Part of a small language model's weights.
Size: 16 layers, 7 heads of 64, vocabulary 12121.
Architecture: RMSNorm before each block, rotary positions, no biases in attention or MLP, tied embeddings.
MLP neurons of a small language model. Each row is named by its layer, matrix (gate and up: input weights; down: output weights) and neuron, and shows model dimensions 165-292. Each number is 500 + 40 x the weight over its row's rms, rounded and kept within 0 to 999. Numbers have three digits each. A neuron's up and down rows have the sign that makes its largest values positive.
A block is one neuron, or neurons of one layer that tend to fire together. After each block is what it responds to, as a language model described it from the Wikipedia text at the highest values.

L12.gate430:449461550495571506535504503418473502452486566567496595511498485543449490482489460421538518510475445517527550466465481532450484420513441562547451531438537483470537583492465576487505503498527509542495528522459441474511472524475445538478501531523459533423469474471486509440483531440475490461521525512539525503468460474520526500498505478495471476435449555439511485471486463520560505496486
L12.up430:525535516459493538496513624452556536481496514542580494480530509506502469514497543503538466422458504463486544478562525533480480456496492556567535389487433478450515539482484453422498458494498594451530537541521491539529496526515563506473553544466427501505467499445496487550517442527471504458522487484445571495535434443486554492471501499456582401485507586437487534519498458518508522464455
L12.down430:554476504500501569530536470497578487478521472415516481480515539514477451488555548500445508399470517500499472520608518477516498567490447539486511494532528473526499473523451499547499487548455502507538534573458485516505462529565529497522494528485548481532494469519458484554497477478490517473529528562477466501567486469533541537454454491533535453518535567425496484532469503476487521446455
Description: Initial letter V in names. A capital letter, mostly V (also F, X, Z), starting a surname or acronym in name lists and tables, e.g. Vautrin, Vergara, BVMI.

L4.gate246:442464533486495490495523499548480469540519500529551500582429525560470480480542449453504463550494554489485470432470483532480450455496543468505524475532539446423463439579530526506404528493511454397459425492467521568484489527452574459476451450487471508484519468557548482456506523457463493480560531473502559554535544425492512470438545547514559475427449461518474504440555491488522476485490
L4.up246:466527503490409502492544511503489488457533458476518495414412465559455566514538485513524510550439398496468475456480482491557451544499525488436506428480458494477522459514511509487539562485539540465584468555547514538497443523531501471522506467535422554510527432488437495462476488434417594481477496494550429503551520536507428460450480460505526517577522514489469483529605487468493507450542
L4.down246:487450466503513522529514495511518501452530513499500491482418554559458479591515493546537474454506496517513495506522449441468518577488485487507469541529543490398516487514453521535435507494500543451538455500546524551505512524609505485467484509538521457447505516524446460492489459505447516512507484554505505506520510530509511480509525504446508393493431519502421536425520478494487482529488
L4.gate333:447537545474551532502424559428466502424543531515445544518428477483534521435528473492529463485540538495526612495503503511450576482481531498541558579516474547430576457461475499494518511470512529454484514458469486477534450544532515499484508465453545480542535470562542522492576514577486522502462523542491503409425580457494511444500434490466472481474482494487595500517599584497565397502453
L4.up333:526434505430550505496468552527512555438517479493573491472516508525475523491398436497578482427505490459522522504550518499550522458572525544511500497560528429488467483362477576506497430486532453472517549527565497451510456444507428525487477534465528486483548595578502547481492443532526510529469416530503506486533442441524514452548451483571521523462475518485511492552517486436551479504573
L4.down333:569383514431509529471405525552542539462568446579530516437445493532583507507427528458562493488559557491473590464492470506535552457555629502489498561557429499549530475486471514525492500562496528489517457522503474454456477445455509451456568482465519492502588512460443587420518473503486511465414476507479488453444503469480591479466471603541485450460519508427543439523514514529550443503513
L4.gate836:555503395530539516499423501476497456456545525521515533459494494541526516538546496550402554515466486485592526524574542561456489473520524624607440547449531468504487462472502478474491474485520473513483527529450486458569477583528463501540485579510527520493547489576474497474534424418471507546503573550531539469536461494538569480479554418486428482508531456513504467475528499509496508451500
L4.up836:525425414546532448551462513474521505504525456563535521462499433537554445558525479526472490562482450503541543502476549529499497548588493529578520479555435474530592536474510487488545548458483485431566493516480478449525507511525413551466505554551503504468434552583553537504482463468458531527528534494492487501517434509534492471531525482489473500562481498533531518425531511440446523459518
L4.down836:424487480586519487478443453512537486561534481548534479545496484475586436471534467499467483511522424592483521505495550545487468527476507440557519493461488523559491542520542427450512435475472539591582447501455499579531567503550459537561523509432509499453531494453542573561478518454435469485597446494505447532510492535515574530541500456505494464489475493524503484492518497496583426459495
L4.gate872:448461461541518510516440452529496459500529429508551538513456400554496475423559541546506525494526616521553588495458530460408484511413451524566435517504420406458538431465555532490539519516523494538509458532507481473506495481446515442454422468521538543547517496477516584483540476538493477506504502485462534528526519465493478502493495428521473534470406503558449511537516534500432532435580
L4.up872:488514485429483504505453492514509469529408483505491530516554483404504548490532550419484487474492562456532556510445579468464425483512518493565508526448604422491510508494469480434526490516523521486459463488564511545440495531470564533532480486503479502551503502450506483539540565482537447526495578527468444516521455455482504480492514490507501544532473457539485440491452428529529560480509
L4.down872:451487452564485472518465472494479445459486404537501517493471486490489485428618503514502485510436463524498523538520530535541559528492433486527444479497519533551552380564489473487499513543548444480477533499465486511454498506512465522450420451425513508530531520518512493536535507539489445543459471495493456462471462493488490464462443522547469506479530589505512544549492466569458482453554
Description: Mixed fragments and connectors. Fires on which/whom after "many of" or "each of", on sq in sq mi infobox densities, and on mid-word pieces (dep-u-ties, cor-onavirus, Pl-ym-outh) and table pipes.

L12.gate669:485496470501441542518422513495509551492548517568528474523490474499505529477517509478466504507476374580511491559508541544410528528553506473511471503474519501493563577496589516514543405460504382533489434429500515494497469500488512501543483459524526515529483524486548495444488504541484487423370504537506488565533480508507544469572525493533432413481466496511513527532519507485463552478497
L12.up669:443515400597501528509520564501460420499513517511460479492450494476565531391531532460473537474515509535484511514530535522572496505588539461488439526503514505382472473358495558495439391535513471556488530428502556461471502450473506609518500485526502528465419470464464606538458502476532417530449506456539530479554485488473514502527550473512458485399515443517450411496471511463512507566489
L12.down669:545546469518509517504519499513520528443527428577438512477444502541496515472543481525511585486535497482471490577452557460518504552550476444569588484450477498465587505533463570485473487474490480493561519581591546478492495429608488502541427457499497429411471489470541530558509409487510496480492481576538503492476546510471440455522558476550507471530478466505507457546538485426494514512383
Description: Word-start fragments, table separators. Opening fragments of words split into pieces, especially gre in grey in species descriptions, plus fi(bre), ri(ots); also table cell separators and brackets.

L11.gate18:481485464575509502521516571497457528522593549530590542493455493508502543523513448507497460536512503525498462467494416451405471511569508485487461470514463460512470475521553480450468487477476497513517559454561564466532472440485546521459510529470496536465509441529560531446530485490470535471566505465526550554456539466532488547512478541466478441459506502478503485475519565521585439515515
L11.up18:504490531507534433508505509460523503460518531485483557479484509541502512525516478519472525546520427535463447521546505408516497554523496527484453480559472553499537474495441479432518456499479402539496483472581482463524445434494493513525497516452503442495472417567553575458572501511487521511578451438510543564476538498516561531500484494452463505483463529470531485455544559514596448507576
L11.down18:570458579526437491531477480371469473533576417465524406544585439469515493513435474489553530446482477516543441492524536552554460450438518539490538505476482500460415533502476524434456428563513476514414496488458555492508569584570516502500439493478488459511490577466500471500417491487533466494453513477533588514545486543515519516510505499536469466574520435530549447481412478482495567504535
L11.gate74:529525361571478549537533484439516475487507488531472511423536520496509517479537563540526499473543444472556501502520532527491512509482484519467462396502558516509521539545517466488487476559482474523470437534485537422482486550537473536493545526486409460482541434425570522532487485499483502495428545483576506481520469484523540521523584495464484482479506552476479530506444473536461453541543
L11.up74:475511480515500522519516441526563531498548522588519452473489518473450485528506455559483525476516484498573531513528517524538477448441462494502461570447467501471564515490572505455436510554491434496409432503506443416523441482461482494528490533522500564464532435501543568476507499507509477488555426426513541488538514512420463516477574474400462509494486492549490413514479431478495525513500
L11.down74:560540509493561491477537514465515490504496487471549495520522442533512498498473559373479572527436494563488521542514518462512540494484515556473528484541496448534515564484529558499481474463452521467505445525489446422455435466581526481517540500503467473505495389421516483448438534427522522449551505485506517501535393459509496515473586521472472505432496506453549475568506497576515570468510
L11.gate825:460505494523455525510499522513529490459483472551513513517483550495517572597476465517489486510495481488491477495544531489488473487468515446509507458584520481485546445518524473495516439461498534539515511566508500461515616519520456464475452537516451529483548429509536477470501483468520416560536491468523478449449496484492499450456573573517478590495555518538565568501507497636505508430567
L11.up825:465473513563470469537448535498500500454516441486518520485503476505525530512512527550635546486503465561468507561495515482480491427549476498517518450538520475452473476512454440460470419487498528467449549512486494588512532510517538570534475474505513551447455461460477486511490550523469519487537449527566398439502490444492434513514543520485455457518509505524552484454493519403507561506570
L11.down825:500456577531504592593473568492434532536502483525488494481517446404485477511466480493446580517476527460496444508542507545577464462433532524448505568487501495497499507526466484528516526499529517434506485502544478527541453524545463517495448428438563500507437442523529473472604459472520476504523422480503434505506414568536538535502471554538584556482530413532470588524430539553545520459542
L11.gate1204:504481521492464545547551552438458532521570537493513546497569543502542424613438564473460507499524530550504448593499527533553518510531522467507500489518539568511453479484494501489491498462530473475519528533504451500516523480493475502478499475585444490497460429515582494430497559429497508453479501571521497460546516500465538515538470492612498548466455499572484510467511520509494493485491
L11.up1204:457489491531443481510552533493539552543508594477473555535490504535442568550432519504535438538474487460588566473461493499544513508510503515453520499474522487539539502472532481509489482522506428492477496503579501546548501543520537491616442427409533487457467522521569426512440415562525504482540476565458530518542487511486522512491530515529508454472466491377551526454515474473471491488532
L11.down1204:413433500529560558455432503496522501461504478522446492538528435547553507519553464456475516434460478417542514479459491460535482534498499430534572475467568545510513534521511529433444464519554492502425450523487492523511489560483517504488490431497536585504530500495454505537519436501530553463510504550519552527561491575537531547505553504537458458505543510491599553480487545519512496467486
Description: List item separators. Commas and semicolons between items of enumerated lists, often just before the final and (penguins, and seals; cheeks, chin), plus table pipes and === headers.

L4.gate607:570465472523489446471460451482574512459536513444451574463527492502473454470519490498515549563477435494551391501466508532454551528548446528486453441523496465500442507527521447545511465547513501477526445500557498455580494467500538471513571460489467424482547518479469529520540498503587533483488492532556506576502494486428510524443506481487571454533430518501450462476508499459490510512416
L4.up607:571518468569504486405517472524550512455545527494481462497452521431482506372528556520425546466461403478505414511464576502481507527492452557488516473506514501464424536505507462537467437528476498512527475523539543485554509485496571434494562474547454447466537587552488470540536494457521558517482509512528536467492442533443483506487527547480526467517489473540489518534536533459494482506445
L4.down607:569542486513493579520468514518518485529492431431450510504437530497490481486435518500472509524564418517478459503501528489532405462477449451464456597577544493487503552517503490536471489378506526498530456563517526508515554462484544547493540534575484480487488516560500490526478480420483517550493532510532533503492481504519489447460471445507507422527533446488492490546493525513510466484569
L4.gate737:493440448535536492454440486462487491553548596546564472537472449495503440580546539499480604483470456536507451496546531468478470521447468526470458509519534432496486591468533483543468505526479510474476471477543581493547463495476465421478533508552519497462454597514531496510453501493450500498495466526561442494489531474513488544476512545521471504506484527539478526483477513522449471469481
L4.up737:475491523458553558428508427438451457563551575454491415511561452498439479513557493489588433519542475568538457503529511573582470546425500481501534510502466507535539458422501514538438505502446453489469531521538518521507453512444526444540502509485504489480470568556490550520494545469406548508557501577510511544527549476530521477477539516486459508508532481483524473469553468483477480523524
L4.down737:566525501534459514420500470420472500479437491452455511503483528535526475487527489494503464499545503427542506445483474492480493461474496452499474535522510521488513498450476474465557469502531434513490487476477475549511474452507547502442545477467542562483536525563529506581475461471476494520501551546446558530474547503528494474474470508424519527478518519520513467497513504518541518473561
L4.gate926:552547483497566529558506574477447583488485469591509552443547445440501551493529504459476462505511439481493446499426568531461502427525440518514432436547486428502515505485484480560579473521527448588570449537410500419496510541426484514505521427576503536422497473463547520439513467432514511551512530485431437490544492469536512470508495461509478475487534527524565452468546503531484612496477
L4.up926:511514509515566550512486504467476515440536470583508553499476465488472525433523506453467528488517459475484510532494564570501514465518501491535459545438535394516488486543512545577567576419516467537500530411512594479507480469484549511538489518519580525499512447506509509494517537503445467543527529472532505405441480521521470460544470524559485473485443537433510558484488507464474488480490
L4.down926:536523551462495476529449502525470538496476471463536503544530456465457483497483462522475455505554470505447496534553539485527472487508486491498495523502496420509494519491445464509464479485537543507494462502505560545578529514529513577537520507513519444576520481546473502519510438495485541477533515491554536511392549477477527470475485467447468540507433546498532517559482548401503468444454
L4.gate1140:505506457517510417477568473556591445476439572517526583483544508536430464507559434497510576476488486584498459573418544495537425450505519473541494519518506460514494515502485489491515483435464489431490412516446472451483482496487506490434550500492499532487484541470519489477480521547438522512501483551554538541490504514522479488515411486451449424495531483515524552524455543443555506445485
L4.up1140:528464576499486519477481514495455478445498551442442422490579532510491485538419532478516503457516509500451554421519419534448483506493470519525477511501461394474502546532519422528528513660478508522503576513548496532542463475471583465446428525509553467457471437537475478564462530503663480511480493476541587495492493532558515535505513504507442511516528552498447516446578422567521489447546
L4.down1140:450494488563524452505501500513494559432482524513439492465590533500483497482460532432546527536441530439444542541409489501474493501533587540510472493477508478539572428519486567501513488490511496520455570518515461519548518409490533463482501448585557442499510497504500533437452517472480480459533516502510514517447547485487559456466497507532479434469469481463520476473541435501528441507568
Description: Preposition "by" and fragments. Mostly the token "by", whether as a preposition (penned by, repelled by) or inside names (Battersby, Libby, Gaby), plus other prepositions (With, From) opening titles or sentences.

L11.gate256:540535548464443453588476493512460458482498501512458445526507456490469461510504475465567547496513538575454460428447554454519439494539476492533463456466424477507502565543506525582509533514477490393539538498435463570519551456543539464556532488521499427502527466500455522548440457505466539466507540538478439457468554428477493476476488462451549433472501460474596505482483473504490459502505
L11.up256:457511516468543480474497511531448500488428464572544446500533503560424463454537484464486469508555480578425433422485567468450504482441517590469489479564454490488554461457466596479490456543498491494495477463559505588501494576499501482526528611574484526519475486509496487474528542511532514534551491499526533467535459481534522486550510501533480529474503526540443633506539473518456478442563
L11.down256:480500472451484440581470512472511517486544539531552432450422469503535428520436520460487485475561498467528450443516479513494504488547457505437604478519469490506583495554425500598480528497491479460524510499517496535504598535547491489555528504527516490513540491434497480501489536520492502553511536472521542546507457490488538505560495534486511412467516550372512491483478508554454485434541
L11.gate286:516458532482495507553413519421532491559511528487439562514505612541456483518489475433562501462479556449477373520443535488483465501493508421457539498519427444494492485530535581472511570531560438512429501495514505495528529396514549534548535435504538528542516550482444514467478466526486532464498531445459435528547526452531483495454518485483507448407561427439498522532499478552567483484504
L11.up286:502479459495505466513512433479530539560430424548501532492517523449487513498503516473482453497446478525480499464470445511490442501490460561475523508505425454518467417548474506457472482519515407573463535480533468521537478489506563526521493469511511546500456550434439515494504511564500568495567536481525534408520492495487517518408475446522459507471569473540558596481549475523532475516449
L11.down286:513446456518474512498469479490513426552466465419425518490488551516453521539523500514456514550530484549512539515502562510526474466495552458476489497461581480547563585573493515571544504563481546531505522589447505481477541538483480490477561417484530484483483529466547491530494425506531510549496486555412428509488495503444471489482454494539500479507494521414472484432539440510486463447485
L11.gate425:444508511463454519576550519447497471509553437471556486426483482465470485479580489458539504494443482462461488564567521609476601531515399460566537542430468455470563449486556554507461466621515517470463583407492449503442500404514534520532531473476483550500592505424481453517453442512554471502476536534488491523500535436581529488545513572451460489544440487428495518453508498470481441540525
L11.up425:443472467444493505521529519506498444533478414499507490529513497447451446515481474484504552524484494433495509553463574535496550539596547514463585520494500530478476553490539494607505477444548551490448555464572495480467552478558529509479484516500486498476517501459510468457521480545468494524526538520572480499531494445485554547435446535582547484490553463470560552466504479482467440483501
L11.down425:473563487470473576465460549548494521545493425554528453473488460464481430467517454534526479518557446510451495507508445520580459518540468527499521473439488494437503496518546430556490531529529454532418518476485529566531493543496533483537542540444523509472498597476485455447459454541490466480514540580458437499525480482531612531469443582465599467463520490504506529502465470557425474461529
L11.gate462:531492516508547480518532553504497519496488431536512465499467572512507555504441590470503475480476460452473503492471487500451589533467542506496562556482493473524480439455488524514472504486561489493504469524493463514444517506518501482540522485491499518472401497456548554536448537550440538464453485568494498495531482529456518504507554483530482423515456519482587555466561501570504555522524
L11.up462:490496445561438484555530539372521464482447492499458505482486499506495460443510493463513511545489482502463506480489489434453504622503448493512511487500530498481560451481491532447506465525566428560470503500530506535452525513482523530517506446477459580444460469507487531540533508530486492484449476503531512496532496575522512529522472517500475517550514597467577412457498563496459535466486
L11.down462:503473539596518546491536423449522511503460537535485592540490471468445527434498525517480513487497502471577491590522517515527477533490528516480565509517513466464445480522482539493527421507555502494465548536459456503455483512551537553442539462544458520518471441433541523516442489467537506455460476506519519479564468473464493434491487456455528538511544490428602472417510453476479494469424
Description: Mid-word "u" in names. Word-piece tokens inside words, mostly a "u" in non-English names such as Lachu, Thiruvananthapuram, Wuhan, and sometimes other inner syllables.